config.yaml
n_layer: 15
head_dim: 64
activation: "gelu"
norm: "layernorm"
positions: "rope"
init: "normal"
init_std_o: 0.00262
beta1: 0.9
lr_head: 0.00465
schedule: "wsd"
final_lr_fraction: 0.0
batch_tokens: 65536
train_tokens: 900600000
dataset: "wikipedia_en"
MLP neurons of a small language model. Each row is named by its layer, matrix (down: output weights) and neuron, and shows model dimensions 256-351. Each number is 128 + 24 x the weight over its row's rms, rounded and kept within 0 to 255.
A block is one neuron, or neurons of one layer that tend to fire together. After each block is what it responds to, as a language model described it from the Wikipedia text at the highest values.

L10.down155 [103 141 150 142 148 200 140 140 167  85 146 131 120 102 141 134 112 120 128 114 135 119 136 154 155 107  98 169 128 138  95 137 138 113 105 135 156 141 181 131 160 128 152 108 146 138 128 137 117 155  94 169 136  88 143 144 124 107 153 132 126 153 138 119 124 120 111 126 124  94 143 111 167 139 123 152 134 137 112 116 158 124 135 154  93 128 156 148 114 108 123 124 138 126 130 150]
L10.down611 [143 153 138 124 116 195 106 135 139 137 127 129 132 129 155 124 161 103 132 136 126 134 140 128 152 127 131 142 152 138 136 131 119 122 112 123 133 154 171 148 123 127 139  95 134 127 130 110 136 110 130 128 143 146 126 133 117  99 113 149 119 135 117 138 117 122 121 137 126 102 126 123 143 140 118 139 132 127 132 143 150 118 152 151 108 120 124 135 109 120 138 114 147 110 129 128]
L10.down638 [140 161 152 137  96 203 109 121 149 128 102 138  95 145 156 140 155 117 122 143 125 116 125 123 163 109 138 165 126 121 106 134 124 112 107 114 154 130 193 148 127 103 139 103 128 129 135 117 117  89 141 156 134 154 140 108 114  87 124 116 117 131 121 134 136 148 133 139 136 115 138 107 144 140 108 147 159 137 136 146 134 116 151 127 127 113 123 126 105 117 132 113 161 118 134 137]
L10.down941 [145 101 125 146 120 167 118 136 166 100 132 143 132 110 130 133 126  98 126 154 118 137 153 125 175 112 145 146 105 113 107 105 120 129 104 153 145 135 132 140 143 123 139 125 102 158 101 115 179 118 126 152 148 101 138 114 106  95 112 150 139 108 154 102 125 112 131 123 149 123 121 132 155 125 121 174 160 106 100 135 131 124 139 128 131 130 155 108 131 149 138 118 148 137 143 133]
L10.down1055 [119 145 122 119 167 183  99 133 106 119 130 139 127 117 127 131 150 141 130 110 130 140 125 131 139 112 113 106 137 119 133 122 162 128 115 129 110 150 145 107 144 136 112 122 126 123  98 157 127 139 137 141 143 143 142 127 122 118 111 148 147 124 108 139 117 108 136 126 128 134 102 134 125 111 142 124 110 128 133 142 133 110  87 119 123 120 144 117 133 135  99 177 135 134 117 120]
L10.down1136 [137 138 156 120 113 229 108 126 132 141 141 119 122 104 166 130 146 123 104 124 122 121 134 142 151 123 126 124 134 154 125 129 142 117 121 113 136 143 174 153 129 112 133 124 143 121 142 130 135 123 147 125 127 125 134 130 117 125 116 124  99 141 113 141 132 130 125 146 117 111 133 130 140 130 105 126 121 113 135 138 137 128 132 130 120 115 145 130 118 123 135 136 145 119 110 122]
L10.down1152 [140 153 149 129  98 202 110 130 160 141 112 128 114 134 150 137 157 103 133 140 119 121 143 120 159 129 141 141 135 128 129 138 117 125 120 118 140 135 168 154 121 125 132 111 142 131 125 126 122 100 140 133 142 145 132 140 112  94 133 131 116 133 124 133 133 145 123 135 135 114 147 121 133 127 106 137 152 141 117 134 125 122 154 137 124 112 115 145 118 107 131 117 152 122 131 125]
L10.down1616 [112 140 157  95 127  96  88 115 126 101 148 166  96 160 169 137 117  92 100 178 111 135  85 123 164 125 134 147  90 141 100 138 114 126 130 143 106 135 177 158 144 124 117 117 103 133 118  92 116  91 170 152 124 141 164 153 120  91 113 108 152 132 133 155 138 129 147 116 145 107 152  98 140 122 103 128 157 137  94 162 132 119 119 140 122 140 119  84 136  84 145 163 124 100 142 149]
First "=" of a "==Heading==" section marker after a paragraph break, as in "==Early life==" or "==Club career==", plus some bare paragraph breaks.

L5.down453 [136 130 139  91 145 155 129 120 153 193 109 149 105  95 174 108  95 164 149 152 101 167 114 137 131 153 128 157 139 101 177 135 156 121 157 101 157 110 119 188 157 128 127 133 158 121 168 103 123  61 149  85 102  99 117 150 133 107  90 136 161 129 143 141 143 164  92 106 124  66 156 163 119 101 122 110 136 168 113  81 139 147  90 119 114 129 117 157  95 159 104 113 149 145 116 108]
Mostly "of" right after one, both, some or most in partitive phrases (one of the, both of which); weaker on anaphoric nouns after "the" (the river, the station) and name word-pieces.

L6.down22 [134 152 183 142 106 164  88 155 137 118 139 158 144 169 143 136 135 170 124 119 186 128 117 142 143 139 159 167 122  99 126  96 113 104 134 152 134 108 127 184 175 110  98 133 133 151  77 124 161 127 155 123 139  94 169 135 135  91 197 102 101 128 131 104 111 109 135 145 163 131 140 140 102 156 163 104 140  99 113  81  81 152 106 147 117 127  97 113 130 133 109 151 107 143 147 152]
L6.down295 [135 126 103 155 113 118 153  81 110 129 102 144 127 102 133 100  87 153 161  97 167 131 140 133 141 133 130 100 130 113 167 116 127 141 112 117 139 118 102 120 140 128 140 130 112 119 123 147 113 125 128  80 136 112 116 135 140 136 148 154 127 141 126 154 151 150 175 143 143 119 108 117  94 142 139 109 102 170 159 104 124 103 121 132 111 129 153 103 120 182  91  81 104 121 133 127]
L6.down311 [108 144 148  95 108 145 109  84 104 104 152 116 133 128 167 124 111  94 112  76 148 131 119 147 155 132 116 107 110 157 127 124 135 146 109 118  87 143 143 130 177 139  96 111 127 102 165 145 169 144 138 127 127 125 137 158 169 130 140 150 157 122 139 113 118  79 111 134 131 169 121 127 120 121 128 123 142 161 114 108 140 127 180 172 126 146 160 131  93 131  98 132 123 166 100 112]
L6.down514 [112 106  92 119 101 147 143 168 101 107 132  86  95 117 141 140 168 167 164 157 134 130 133 121 173 122 119 133 112 134 139 131 124 131 143 133 121 105 129  79 109 173 138 130 147 134 169 159 128 105 135 126 187  87  98 125 132 125 120  94 107 106 138 124 129 131 116 163 124 114 138 156 155 121 114 129 145 137 114 121 121 148 133  69 103 106  85 116 117 178 109 176 144 143 136 120]
L6.down682 [106 165 122 110  95 138 173 143  97 105 114 107 131 116 125 141 131 107 166 129 140  93 137 122 125 100 108 102 139 133 118 127 139 145 107 124 121 131 156 130 104 114 121  85 151 161 177 133 156 130 135 110 139  88 138 115 148 133 145 141 114 109 129 111 160 121 124 127 143 121 157 127 181  89 111 131 150 129 127 110 104 124 118 104 178 144 161 146 151 140 147 110 167 100 112 145]
L6.down822 [135 105 157 123  95  78 115 201 132 134 122 140 130 112 152 127 154 148 148  98  92 138 108 123 123 118 143  93 103 139 144 131 106 121 130 121 142 129 118 111 105 121 152 112  87 111 128 117 122 123 130 129 173 118  81 122 141 131 102 131 115 156 117 152 157 133 141 128 164 113 131 104 157 123 115 151 151 143 106 115 122 144 127 154  56 196 163 124 168  91 124 130 156 127 135 157]
L6.down1135 [155 116 150 107 130 146 109 113 113  86 159 164 132 111 131 173 114 115 154 120 173 131 107 104 166  89 115  92 124 122 121 123 144 157 130 160 121 136 143 118 121  85  92 100  84 133  82 107 138 123 112 134 117 131  94 143  82 100 129 112 124 129 141 138 116 160 164 145 101 138 153 106 145  92 171 110 125 135 141 161 133 172 118 131 135 146 118 139 138  87 145 156  76 141 111 135]
L6.down1422 [124 112 128 105 155 183  94  85 119 155 145 124 121 105 186 148 164 192 106 133 122 116  92 120 133 172 128 119 149 153 174 154 137 114 113 150 102 115  91 121 133 136 111 109 130 124 103 197 143 110 167 113 110  78 115 151 108 125  88 106 134 115 169 120 142 114 108 163 132 116 142 127 133 117 115 127 129 127 154 153 120 139 122 129 120 126 119 141 147 112 109 103 134 124  99 128]
Fires on plural -s endings, often in section headings (Honours, Other examples, Sales), and on did/does before not or a verb ("did not know", "did play").

L5.down337 [149  88 140 131 106 137  93 144 135 106  90 120 121 138  99 171 107 128 151 102 160 146 147 103 173  90 172  91 132 133 122 129 113 124 153 150 158 127  98 145  94 135 135 169  82 155  72 134 103 136  95 122 136 114 123  96 126 131 117 119 113 133 116 127 126 132 177 129 136 156  85 122 129 142 114 117 141 115 111 153 110 113 119 148  99 163 139 132 127 149 113 135  80 158 162  46]
Plural suffixes closing a noun, usually a split-off ending like -s, -es, -ies, also whole plurals: deities, molecules, games.

L6.down88 [136 123 122 104 139 108 110 182 126  96 100 121 111 143  98 127 137 201  75 123 106 162 114 155 103 129  69  94 119 123 104 135 146  95 128 157 109 144 117 118  94 123 140 147 122 125  88  83 139 148  70 123 133 124 137 110 140 129 185 112 122  98 117  84 122 165 111 108 106 111  90 120 140 139 138 135 140 123 143 102 158 136 160 106  65  84 174 145 131 113 126  86 133 159 106 123]
L6.down124 [139 116 154 116 123 188 189 113 151 141 157 117 155 146 164 149  96 103 156 141 154 131 118 173  88 133 123 141 144 128 124 154 195 107 164 124 165  84 111 122 148 125 161  88  86 113 117 131 104 129 168 108 134 122 103 106 157  81 129  95 147 108 146 143 122 168 175 127 113 123  95  89 141 145 140 164 174 104 122  60 146 187 131 136 123 106 132 108 115 130 115 141 159 125 124 130]
L6.down298 [123 140 137 111 103 114 126 103 111 173 102 143 100 113 126 122 144 114 133 124 161 111 115  87 137 116 134 108 138 140 132 114 105 149 109 126 133 126 134 143 148 133 138 109 123 117 125 117 117  92 151 135 152 144  98 114 134 126 110 107 103 169 136 127 146 135 108 142 132 153 104 129 175 130 147 113 110 151 134  95 133  96 148 111 135 114 153  93 130  80 141 139 171 109 102 169]
L6.down376 [126 120 149  88 174 116 110 140 117 142 100 123 185 138 113 174 172 171 144 103  81 106 105 131 105 153 114 157 131 149  94 147  81 145 122  97 144  95 153 105 117 116 166 130 122 133 143 150  83 141 169 146 112 141 138 158 138  98  81  70 108 115 108 134 163  91 146 133 123 134 177 111 121  92 121 125 127 130 110 123 145 179  95 135 158 149 109 134 125 135 130 134 120 103 115  91]
L6.down483 [102 113 152 127 144 177 104 139 120 143 172 143 124 125 140 124  99 146 163 156 114 144 156 144 173 115 125  93 160 136 144 130 128 135  92  96 141 133 165 178 127  94 141 118 149 173 148 123 142 122 126 121 136 136 113 128 179 126 104  94 128 133 103 131 124 126 102 108 130 143 139 149 111 107 147 117  93 150  94 142  68 124 144 131 130 120 162 140 146 151 105 108 160 142 143 144]
L6.down1308 [157 107  74 140 143 116 144 128 110 105  88 120 141  81 112 120 102  97 150 138 110 128 132  60 163 108  97 123 119  94 126 126 106 108  63 132 119 139 122 118 174 143 156 160 106 112 140 142 102 104 113 128 128 108 182 134 143 148 139 133 101 144 112 162 152 101 118  89 113 146 130 151 105  91 132 101 121 139 152 133 139 160 124 129 127 111 188  89 137 147 125 106 141 103 137 145]
L6.down1431 [ 98 135  98 141 126 120 121  87  93 120 170 132 147 126 143  96 136  75 123 113 155 120 158 147 127  98 159 135 119 130 141 121 126 115 102  98  92 125  93  94  92 101 112 167 115 152 104 114  94 130 130 168 106 149 119 117 100 134 129 106  97 131 114 170 126 155  93 127 130  97 164 135 124 124 132 134 140 125 146 107 137 133 119  57 165 108 172 132  86 112 140 108 149 120 179 192]
L6.down1505 [120 147  70 112 129 111 118  89 134 130  59  88 101 109 105 127  64 128 157 105 128 118 147 148 172 139 100 114 131 115 173 129 100 142 127 108 113 145  82 119 168 144 150 115 121 138 132 148 126  94 102 112  91 134 104 111 184 126 113 132 133 126 160 133 137 141 146 131 141 157  94 154 106 138 132 132  85 143 129 147 108 132 131 138 123 116 161  79 124 132 101  95 144 166 141 133]
The word of right after a quantifier or number (many of, both of, one of, some of, neither of), plus scattered mid-word fragments like ba, sc, pl.

L6.down51 [122 139 113 151 131 104 121 171 139 123 124 145 157 127 134 113 131 109 124 137  95 161 128 178 158 190 162 129 123 118 170 142  93  68 118 125 150 114 137 136 138  69 139 133 107  90 104 122 129 132 156 100 123 154 146 125 103 148 147 109 147 121 124  98 171 121 129 102 132  98 124 167 128 121 129 157 104 140 169 155 120 103 109  93 141 129 209 129 139 141 112  80  91 108 118 158]
L6.down118 [136 140 116 131 133 124 135 157  94 160 116 154 148 146 112 136  93 153 127 147 127 154 121 123 127 154 127 138 122 105 129 119 107 111 125 153 155 155 133 117 136  87 130 151 150  85  94 136 133 134 137 102 100 141 134 122 136 106 145 154  76 138 136 104 148 146  91 132 114  81  75 147 137  81 117 116 100 151 110 153 148 129 105 138 134 113 184 174 100  89 120 131 158 107 130 102]
L6.down249 [174 131 108 148 118 115 132 124  98 172 122 136 148  90 142 101 148 138 160 122 145 127 108 111 106 122 106 154 108 144 131  88 139 141 114 144 135 103 149 116 118 107 169 136  93 119  92 139 109  72 149 127 141  95 103 152 115 109 128 108 136 157  92 147 163 131 100 109 139 122 121  70 129 158 142 121 110  92 165 117 130 118 101  86 168 170 166 130 107 146 106 179  96 129 147 134]
L6.down586 [132 169 109 124 143 137 135 122 135 156 120 141  87  94  98 167 156  96 102 116 164 140 126 174  73 125 130 141  79 138 131  85 142 170  87 119 134 148 132 134 134  72 131 105 129  92 113 128 133 128 140 118  79 183 119 164 107 137 159 142  98  99 102 132 109 144  85 126  92 113 149 103  91 133  93 127 132 150 152 116 163 105 162  98 137 143 141 149 119 161 137 143 134 134 131 164]
L6.down666 [167 100 122 172 143 112 124 144 118 117 113 142 166 135 123 139 102 126 155 131 130 124 158 128 130 105 109 107 141 141 105 120 134 156  93 120  99  79 134 149 141 109 118 144  74 140 126 130 118 132 120  91 126  98  98 120 165  84 132 118 102 144 100 132 126 154 107 128 119 145 138 125 138 126  63 116  99 127 115 142 169 160 133 128 110 101 127 108 149 127 126 124 168  99  96 159]
L6.down729 [107 130 128 158 124 150 138 140 193 130 159 122 115 134 148 141 135 112 142 124 129 100 146 119 131 138 121 128 126 147 126 157  98 140 120 121 126 156 131  98 111 144 208  99 128 167 124 183 164 110 129 172 165 155 152 122 120 119 144  73  93 117 128 149 160 147 126 116 144  82 145 130 166 132 126 133 145 129 106 102 105 118 148 176 117 123 132 124 160 137 158 173 180 103 152 146]
L6.down1179 [154 125 115 102  81 132  97 148 139 144 156 110 175 140 165 136 107 143 143 152 119 143 188 134 117 170 136 142 143 105  96 118 180 120 133 132 154 147 155 134 126 139 127 104 142 142 138 138 164 117 144 108 115 103 147 117 142 176 119 128 112 138 117 161 146 129 126 129 140 101 114 135 110  83 143 144 176 153 149 154  71 120 121 107 138 112 120 125 109 107 108 106 135 112 147 167]
L6.down1395 [124 136 144 135 127  77 138 176 170 139 105 135  86 149 144 113 147 145 143 109 113 152 101 139 138 149 160 131 144  77 175 155 164 135 156 116 142 120 104 116 129  90 110 113 122  92 164 109 137 133 126 161 102 135 124 147 102 132 159 109 131 120 160 125 139 121  61 140 108 132 130 138 121 108 121 149 121 100 114 125 114 139 139 168 133 109 127 155 124 145  98  78 133 109 117 182]
The word "of" after quantity words, usually before "the", as in most of the, all of these, neither of; also "in"/"of" after nouns.

L5.down696 [104 127 133 127 126 147 145 126 100 132 177 126 160  97 152 130 164 121 142 121 117 132 123 152 145 117 131 123  90 147 115 120  99 108 136 138 169 109 103 149 110 123 129 112 126 134 101 125 126 131 139 124 113 109  90 118 158  82 176 138  99 119  81 132 138 160 120 115 146 148 120 138 113 132  97 159 100 140 114 133 132 186  86 102 135  62 151 107 131 139 127 156 143 115  88 147]
Mostly "of" after quantifiers or "as" (neither of, all of, as of) and middle fragments of longer words (contin-u-um, Ass-imi-lative, states-man-ship).

L6.down257 [162 139 128 122 127 255 132 146 112  94 122 131 100 149 136 105 118  75 120 141 107 106 115 131 159  97 159 151  96  97 127  98 133 114 126 133 174 121 160 150 124 104 132 105 147 117 113 111 162 106 156 147 133 139 169 130 125 104 133 146 130 107 153 136 143 140 145 123 143 112 135 102 136 119  92 109 148 148 142 131 109 102 141 119 121 167 119 100 111 111 148 124 121 127 125 111]
L6.down461 [156 140 123 159 141 226 125 119 114 136 137 131 117 120 130 116 113 100 137 143 126 127 110 127 148 142 151 163 105 118 154 134 123 114 133 124 147 138 166 131 134 142 113 131 117 137 115  90 123 111 128 114 120 138 138 135 130 117 152 110 126 147 144 123 146 153 117 125 141 107 131 123 142 126  83 113 124 116 144 157 130 125 134 117 133 171 146 114 115 130 148 150 120 119 133 146]
L6.down623 [124 114  87 120 144 125 140 152  90  81 132  82 118 134 126 132 104 101 155 106 112 119 129 141  85 128  75 119 136 131 108 132 152 151 129 137 155 132  96  76 164 156 157 140 120 132 119 162 110  99 103 153 155 140 141 102 115 150 146 154 149 104 128 159 157 144 146  90 130 125 150  74 125 133 123 131 121 148 138 110 140 140 134 148 119 117  98  94 132 118 120 168 125 101 147 152]
L6.down632 [154 162 119 130  96 212 150 106 161 127 117  94 128 123 120 105 147 117 106 119 102 142 127 129 137 144 108 129 119 113  90 131 119 139 103 141 110 140 151 132 138  91 119 146  95 121 154 127 114 148 125 116 123  95 117 120 130 146 139 113  74 152 135 175 159 121 154 140 132  83 121 147 119 104 121 114 141 147 128 176 120 132  71  92 142 147 148 114 131 102 119 130 104  96 120 171]
L6.down720 [160 147 112 121 181 160 114 155 107 112 151  79 153 151  86 126  97 106 126  86 119 115 106 119 139 143 142 175 171 147 134 152 104 114 100 134 119 118 110 120 113 161 132  99 116 133 133 162  57 130 117 138  94 148 106 111 104 144 155 187 102 181 101 128 118 117 137 127 159  91  88 140 117 172 106 124 105 137  98 133 138 145 121 132 111 142 107 104 117 142 127 128 133 157 128 125]
L6.down1213 [140 149  85 139 120 113 143 158 165 139 132 160  89  98 110 152 138 121 139  88 127  91  88 109 122 170 124 116 122 129 122 137 128  89 159 155 139 120 127 122 121 144 145 132 166 115 108 146 139 149 110 138 139 113 135 126  87 135 142 125 160 125 128 141 127 156  92 137 131 109 165  73 156  97 122 109 112 128 115 123 110 108 159 106 139 132 149 148 170 104 119 120  93 138 163 135]
L6.down1276 [105  93  99  91 149 125 107 124 140 139 151  93 136 111 136 116  99 119 137 123 117 105 169  98 163 102 138 185 108 141 128 117 116 139 124 144 146 126 145 123 120 165 136 147 163 155 128  86 124 163 104 154  88 110 151 151 113 165 116 155 143 115 136 134 106 111 151  84  85 171 107 106 134 155 146 110 125 145 140 115 173  75  93 134 107 110  89  72 144 130 106 109 107 118 101 169]
L6.down1681 [159 135 183 120 139 110 110 130 125 135 153 121 139 128  90 124 146 120  77 115 145 102  87  92 147 128 113 130 111 161 146 152  99 129  99 146 116 101  96 107 141 132 109 169 140 135 142 141 112 145 137 131 150 132 102 157 154 145 152 103 101 110 108 129 108 119 110 142 108  94 134 135  81 105 150 143 118 146 152 118 139 162 118 100 125 138 120 140 151 106 126 126 129 139 108 156]
Fires on the digit 0 as a score or count in sports tables and match results, and on blank-line paragraph breaks after sentences.

L5.down1517 [152 135 139 134 140 243 116 117 121 147 142 109 119 121 126 144 112 129 126 131 138 122 125 132 128 133 136 111  92 127 136  97 114 122 124 121 142 113 161 151 161 177 135 138 144 125 117 100 110 129 111 126 121 141 149 130 150 130 100  88 107 153 132 135 115 127 137 100 146 108 126 152 140 114 121 134 126 152 144 123 107 144  93 107 134 124 133 106 141 140 118 147 154 155 127 134]
Double line breaks in Wikipedia articles, strongest right after a == section heading == (Genetics, Reception), weaker after a paragraph's closing period.